Weights of a small GPT-style language model, trained from scratch on English Wikipedia: 22 layers, no biases in attention or MLP.
MLP neurons of a small language model. Each row is named by its layer, matrix (down: output weights) and neuron, and shows model dimensions 80-335. Each number is 500 + 40 x the weight over its row's rms, rounded and kept within 0 to 999. Numbers have three digits each.
After each neuron's rows, "raises" lists the tokens whose logits its output raises most directly, leaving later layers aside.

L17.down1541:398503515519502523457493480484483477513516554476510539430465482521505488546471529486521572440495504475504528482558525482496482517572505404465487455463518433495565493425526466487553533454553540508486486512527450493528420516505481476423505540515428490516507483483503560480496466500452499515492480545560519445503595491549490475522473479523498481540495475490444606387510552488556480454465518505535513475507522546461463438519592431484452516481478511473428498450544481546516487441550480461553537519400495510428500538510502501504541499487648543492465462482482523520439583527482506521498462452560468498494493414486493565523478410522623477431509495569530500473507488426521454488477522539515541443502459475459572534521521449509456548550474472442422464456484462506446580480548450
raises: "event", "ine ", "even ", "early ", "who "

L17.down1233:462484507452551563476508452486507538450516480503513516542512562445528532484501463547527469525504560487437547491521549564538425444506490514496453472446539506494490462528439503493545489501550498492550461551499492482503586471558432495432571484495506522489480496516472507597454521474544418461442467486468537491449483426581415463534522506526458540500432511462520507502505486463442511488511504448486453536450487475596504510506460534520465457489472519457543541485475524534536450494502477473395494474537506506440527509514485410553526427522472605421456502488479515537464463490528453480512487487483524494524475498434473513484505521520530554465459584445536523461496519501568463523478522525554535476453468583445400490523550459533520486406531444503527527524479448486486515525483526
raises: "er", "times ", "peri", "time", "tim"

L17.down13:491532471458474597510456568514600514514549486453445538509497534528477521581500428507529471478453518530516525453456513471452560528552455458485441475527524568533514494551535532489494515511479432442484610500419522486539511582555535544456501505528516446438453414551483440541517472489482490506485523498522521569520472471528503518469547420454505482492549544486402454505484555434521462483545471537458471516537610485493520467533476534474586487503484453526538570544442515464449522457506448483507541490538541514495432505523466464525510557546548577500543527520509524495483489537527530441509538476496422529465557508475527448432481441447484489561431493464506480537478534482487524573494447504484534492557479486452498575532506479467399459483508521477554501468515378519528509569529524
raises: "them ", "them", "his ", "their ", "ors"

L17.down180:550518523466514502442498495509504559467466484510515563485449456479482460483549517508593439557523430455537489495475458477500470518510479554477474454497536479507514513488530548477451431525483478518516544427471481474477477526515517579461501569517469512562450501519489473482471454503495524447553496437430395469528542508503478541522510482522475492501493483520545430493599479520448502539560462445528524433489564453469617481548456528521465490433459538569575537510545510485540570459463531542444539566497501533482543527561490477543482476478450456422465477469509507504487575504436471523464487487520450531489509481493458455558475522524507485537535510454637511509459503485512526475556498623595472525523567535462489528493512503446527487468459404468446510531490604465562518468418458
raises: "ign ", "k", "ign", "igned ", "c"

L5.down1084:465497476512440468510507502486502532481524499450450482556543474517479464491436523474463522603536486500417520501527441500547528536480620502582470428440507430442547534456492539550437466501507512491459532541510486540446486489531521536481573537499512565447434590502492454484496471544484501556415525457442586483469486520543468545470508481450475572484477522491475453500488497437464486504498536458509494425449447524450509483560537527512486470475475438510533604490505530563516475499514561514508455509519505512498583496538466487415468551511471529479478536497447476532471602555541524558503566536479465502511552514508468511445478494478517427453564451482457492552445548493546578529507564485506591478482457533508491564471508472442511518498572495474472391430507511506510520484532525
raises: "unc", "ure", "ured ", "ur", "ure "

L17.down544:493491550516540534500517534498472492536484535442482517536462486492508561481434480483556492565460568521526485495558511538536522451477538485498498450446483497484512476457518515482537484615513457550523490550512515483519473475519536459486497434433530413464516514415490487486534522467495399478501541454424547479493379515491498511491486535556463500534524519441585524592490483516478504514516544527526458599498511583514595485490493500441473395505539433553499453459457523524617473506555520543490516549581510498484541543492477544525544464490542436537524458546497573475434470500541524475466554397473475529513515553495476481535490524497454452524461445478505468438497520459583510581526452532491498474479464469406502505465600453551518503487540533475499470476602474478500474459464494
raises: "(", ". ", ".", "., ", "ara "

L17.down377:498503459508396565500540509507479497513525458409514512544530427527507511550521467493542549529437434498536499474479459505476490471536563472514552447546502469493516491494491539518477543430514534547521513525490492533513441444450501571381520555517502536435495466468476476524546547526492550468458521470486521483431605488499581453450488483466507485507569465435535524500476497543530545503422494478522534453527496547492515490534515495535438494492511506520481433517480451459482505453472557544470534562485557460540573526536542506534472512475572609473525537557526462555438488504468511516538501529546576484536492416531429467558514443497510564474475544489473482523523517410477516583501505477450514433554402475566499581530484596550537510505502498515444461502519523455491511541511509
raises: "many ", "much ", "mu", "long ", "late "

L4.down263:456483457476523462418589493489489525493527528503486483467479471525541535552552511513458491492525560499533423503522459578519383503524519523436447519584502510549559524390560489498525541503539530501488516487482514593491500490527586473395495519441552471494504481480528480499547434503440558536531530504484410457503546566470493498484504582496549517446519476486506467514482470512498476530497469527525545476544501484519487420482566536472485506524553531430564509471476564495539492496505481495440496498544507556501491461574537528569533493571503463554475527486485548462549578488487473487503494512542489565526587545512521464550395555452538487514447604489460471526410463427482455447447493456514482479483497470512521505537473559525422473452509459492460506512501511448501495528455532
raises: "ign", "igned ", "ign ", "pite ", "cri"

L17.down1100:521458495527449578561514464493495513518420453513551511542537503492462543448502462434541534505513515497458429455416569558509545527471533451536473465470476565507478429477558459465493446399546521533405559514401557481478489541496502582505526497531523436422481481465484614597500459534581543526542439488579447521537501493440456468449540513483457468494422452487554590459513507572453463562486568479491494447496478514532513523458449523558545520579538582532510443484570530476409500508424566493481490507426506504527502566516511526508480488406475494510585485492511440466415518504492533523445490560601525450515504514484531514458514563439569511549492470469523448506513496460469539492470608510515574493504562477540523532504494491524534485513532448449445495491519496456494551470481509
raises: "these ", "there ", "the ", "some ", "this "

L17.down1223:539533531535460569459471461519593500523529517515546497523521540447469509476432537516464441561485555494507452484492545538493502484439471518443508429484561500481447490517513461515533471494532487519427476489416580465480486547451451522455539578458520543477468436642443483444540393503469549488497449482527458472542480525481535454471526514530543538533478490528463435478515478504482524466443536533447521462444453494477515430473482490465518503521489536460463427469502458551425527514502515529486576502496499470591516528477528518518499453420478529558502455460533492468494515503474471538508500459439513551505523565548515483516556570519389474408512518468524443498483475478556467530451529554487461442553492487529503532463528517485520512553547471444553516509481574499508485534571485
raises: "it ", "because ", "od", "due ", "the "

L17.down143:528571517450527510524543466457482481448415483441538497549442542491452467528551462500486573538460424520507451424549536421535518485483478421478521452534476479460514463534490410495518500444475514521509517469444474440439512483491469577522501476486544527474473433538516474528478586531541531493462460566563486515455619514447514527497508530451517453550564479519538527489489485516496503521499505505507520482498514497546577440497514437529495553461504530466501458461467525479492491498507519472528517535527428495482507497420509527513540451475500496493454520470491544497507484505484522481544584535548564408489440534526512415512528524555565444458512489486475431539539422463453561509457551586451474440552587466503538474434480458495507497492502494504551435541585459494559599484538526
raises: "them ", "him ", "ends ", "many ", "his "

L17.down1460:479535473544500504530513474558491489486478500507459525507526488482524479586482453572560505526523503495530546487532504565487466448446486439449578477558524486452539448523516487448505479446528478479494486507467505470485451501451532461473537443454477461524488503721486474512547579535477483505558492482454501598444488533528557439485458544474501478610486522418530465465429483538462479532397537563456543507465579488494508568467546521545570495498500445474494477539499473440471491441563480467564519514555489485448506544469450517493494497467541515459442486526548506503449476449409470530491469480483436505454521522549470520482535529514431516492488455466584519503536536502518457522504509557484477492554520429476517471495531574511514448575515548462516465501545524467508491531513444
raises: ". ", ".", ".\" ", "\". ", ".\""

L17.down976:528557474460576442576491500568423480534506432566450557456398522519562537558519479484455483524504483461462470447471483485509524502547534464536499430505448432522520453565504515497496464517539458553450586466473487547497452494552420519549460456537512497517474449557490476472493548483491524474492486515566474476513404539437539447494468483428472519502421551555544457460468513502478478489527518528495592426571485562420490492509442448563493491452465491458481493458538611481515491460470527469538539555477493479499479517565448495490494547483547472480579483488459456498544587531523530525428495472479536443470582475534551476507527527563564533490565528446537491592451464476530459541454545477429503553526495524547518440531462490430518529547446487495567514492468493427495478478497533
raises: "her", "them", "him", "her ", "it"

L17.down573:464473522430549534405629493437433549508534522541500451486483538485489532450508484504464465471552589511449470488488560528553442499516430442551588462535501508504459499440497485527595442467544557553450503493503540490585474438523497500500518472491501512474476478508421534525487550486467465473492444529532528504540495479429480524469429405525520483486487517479500520459491547484585522424539453518515467455557533469475541496463470535506485582491533430466535562481499519519501507511498506461483531530573536488539502460464539522495497597538529596382489524442487493395583479472508465518524483484549507451570505470504510540510514489521489483564539422472480504529507479532529524514431538439508512507480539467511509469497450575450472475493456552535537452466489544507489518488481506
raises: "also ", "be ", "then ", "appeared ", "been "

L4.down45:526534515519446460475457525445484538457543467535386612573511509516546444470485524536516535499531460472444520474513519565424563497607575494519532470496442472478522521493470514564478436479497529524526503544519527519500504530529526554493476488493548561506478511467521486502535527592518471532449539471447534462458488519563421537500491462431507584522419473556442521470507467491454554491480482516460537400549524535504658422548508577506464506464499514469554494555482559485479472466482557523454464519479466494483499525511503465529491539498486514452532516527457495557524568450518509506512544494538480504540546546490434495456514503456510437527527476496495533556454494570526425590491514495480508467421464562527487474486567466435520488526513505488532474419517513526540489445461560
raises: "ured ", "uring ", "ures ", "ure", "ure "

L4.down681:556470447559506491445483488512507517462440499513477542444514487491532498472448500522455547506580445512511472528465508494532509530476436477495575489548475592458519515479542492509499499486488514460488572472504513509497551529476447466496542426463544524408566536515502484511482483582505505596500486552492570491504486470479540411459438501498510506482502497532469517433490498488526466550504454567437529500496466488574504474501565488494468483461448531424466466538558490509501483526447511513447585431531461520556506516485490493618490450497480498465507508530506466461546461473502442445521547545519476536501438526579517399448502494472503535552513548568433645499509568470504509548444497488532541515529451430482504545525560588516492406519579479450535471474488449528571493494455498
raises: "ously ", "ous", "ous ", "aid ", "ough"

L17.down1652:536476420459584485466491477557559552472527469490535470471499465474463514492499461542475494548472527528517465512435529489526568558497469491463499500488472527474514438432504486575498455498593532553429533479508488460525485539517495629565476547518515469464491457448456549524530471510565493525490491534553474471580495534422495438534552500499529503456482438509503464450561498587501450475567479485451550431550477524602496472529465547540521551561509572465525438467502489452431570497548609436505494519513434537457552522432482501471520554422449458488492459544583505547433516469504431524526487496542498493495520569521490477469548498513541551570503493494422396522443474490469475490552572557505466465488497476483524497546422514512526458524585474450556459491534545516510530489445510
raises: "these ", "it ", "this ", "them ", "the "

L17.down1572:469483449504529463566472516455543531441443462482437508522550435494463550481569429495502469437523497489458430490531540548492486534490525530552564525469483494548526492498457488550521508441513574449521467440434460461442494511519562518501556390488534458514439461487594466498495541453538566517440542413505471535555512441530510475471512485548429499536542565524488503496528507512533521580496519498488466492539554471447487541581477515429484453552437453487506550545486489528420496557496504500593497534503550482523514435487538519548553479472491468520501562499500582486550517467506458519494526518523508520510567500506557497485460473466511581485538505490521403567498481501487490500506520490518525472437508490486516547478547554536585548557448465559554550474532395550487472459475504
raises: "founded ", "named ", "form", "formed ", "which "

L17.down1179:502500486581546584504508499502449505504507486432468522499523479613541465502519519485539467481505557457478453451543511564467537517566511378558514488530470477430478507506564468588503477427542426568502522535493482435521517533472498544501513527550494510470462479526442528511501459476481520524486535503490438480602513557449491458438469406542515497517378501469583458511570523465468513465447474537514525467570510522484499473503496468553569436501486430511479439444518464451449510450426511564533551519553419462471485500542487496497433432491498416466518545474543514489461482507525431500468513484504473564465603509446495437522554520553483546566531593543517498496464431464556506452517531474468524491464545529501534434474502575471502477486497495543459519495538534530479472518547476
raises: "them", "each ", "them ", "him ", "him"

L17.down1165:484452501466463485534481449510496430511627566504570528610483456519561514543472516500447531528498482488503480539512452467487518478512507471499551535514512480525504539466593531497501493482475517533542582481535524501489569586465482520441499528514547470537503543479456552542507525473495541515539506415530556510523495575521531483441500507470515494529521546408575526463516512545520447488489455492502488452515561488476509503510431434488525503464480539540474494499489455534472517471507482506420494546508464466534618534479484512473473533549460471512494500461522501541493530522546462478508478499528441536452492400452547551479486554483428455478537494423492477474489500542492544542534464395449493512568551488499471471487539528537484506434502533558545504477409460480461529492526540
raises: "time", "time ", "beh", "requ", "tur"

L17.down599:495556505530493524547549545514486508501495501552499487468556496619557543472456488518512483496486552427554507518494514556566533504517531360518460463532482453534498537484468472450572452540525451459476525482506482463476478498444521529538486474473466489461435445475561446491552445554472511494559582525558617483527533475512401557530469466534527511494549499466483493540495419465485468570547524514510471479436433517485557498566440489491458539515498490451364512482512515458497482508527518492532550512472458508465487493496452499562495525529556485508529520536582541502553493516526527530490531459487515489517531469482440479497456487494470410464516532515459482492477512466430494454543531502545523465498466481547537557490512469544486535401534559541460434488568466482424486513500564
raises: ": ", "., ", "Virg", "; ", "Californ"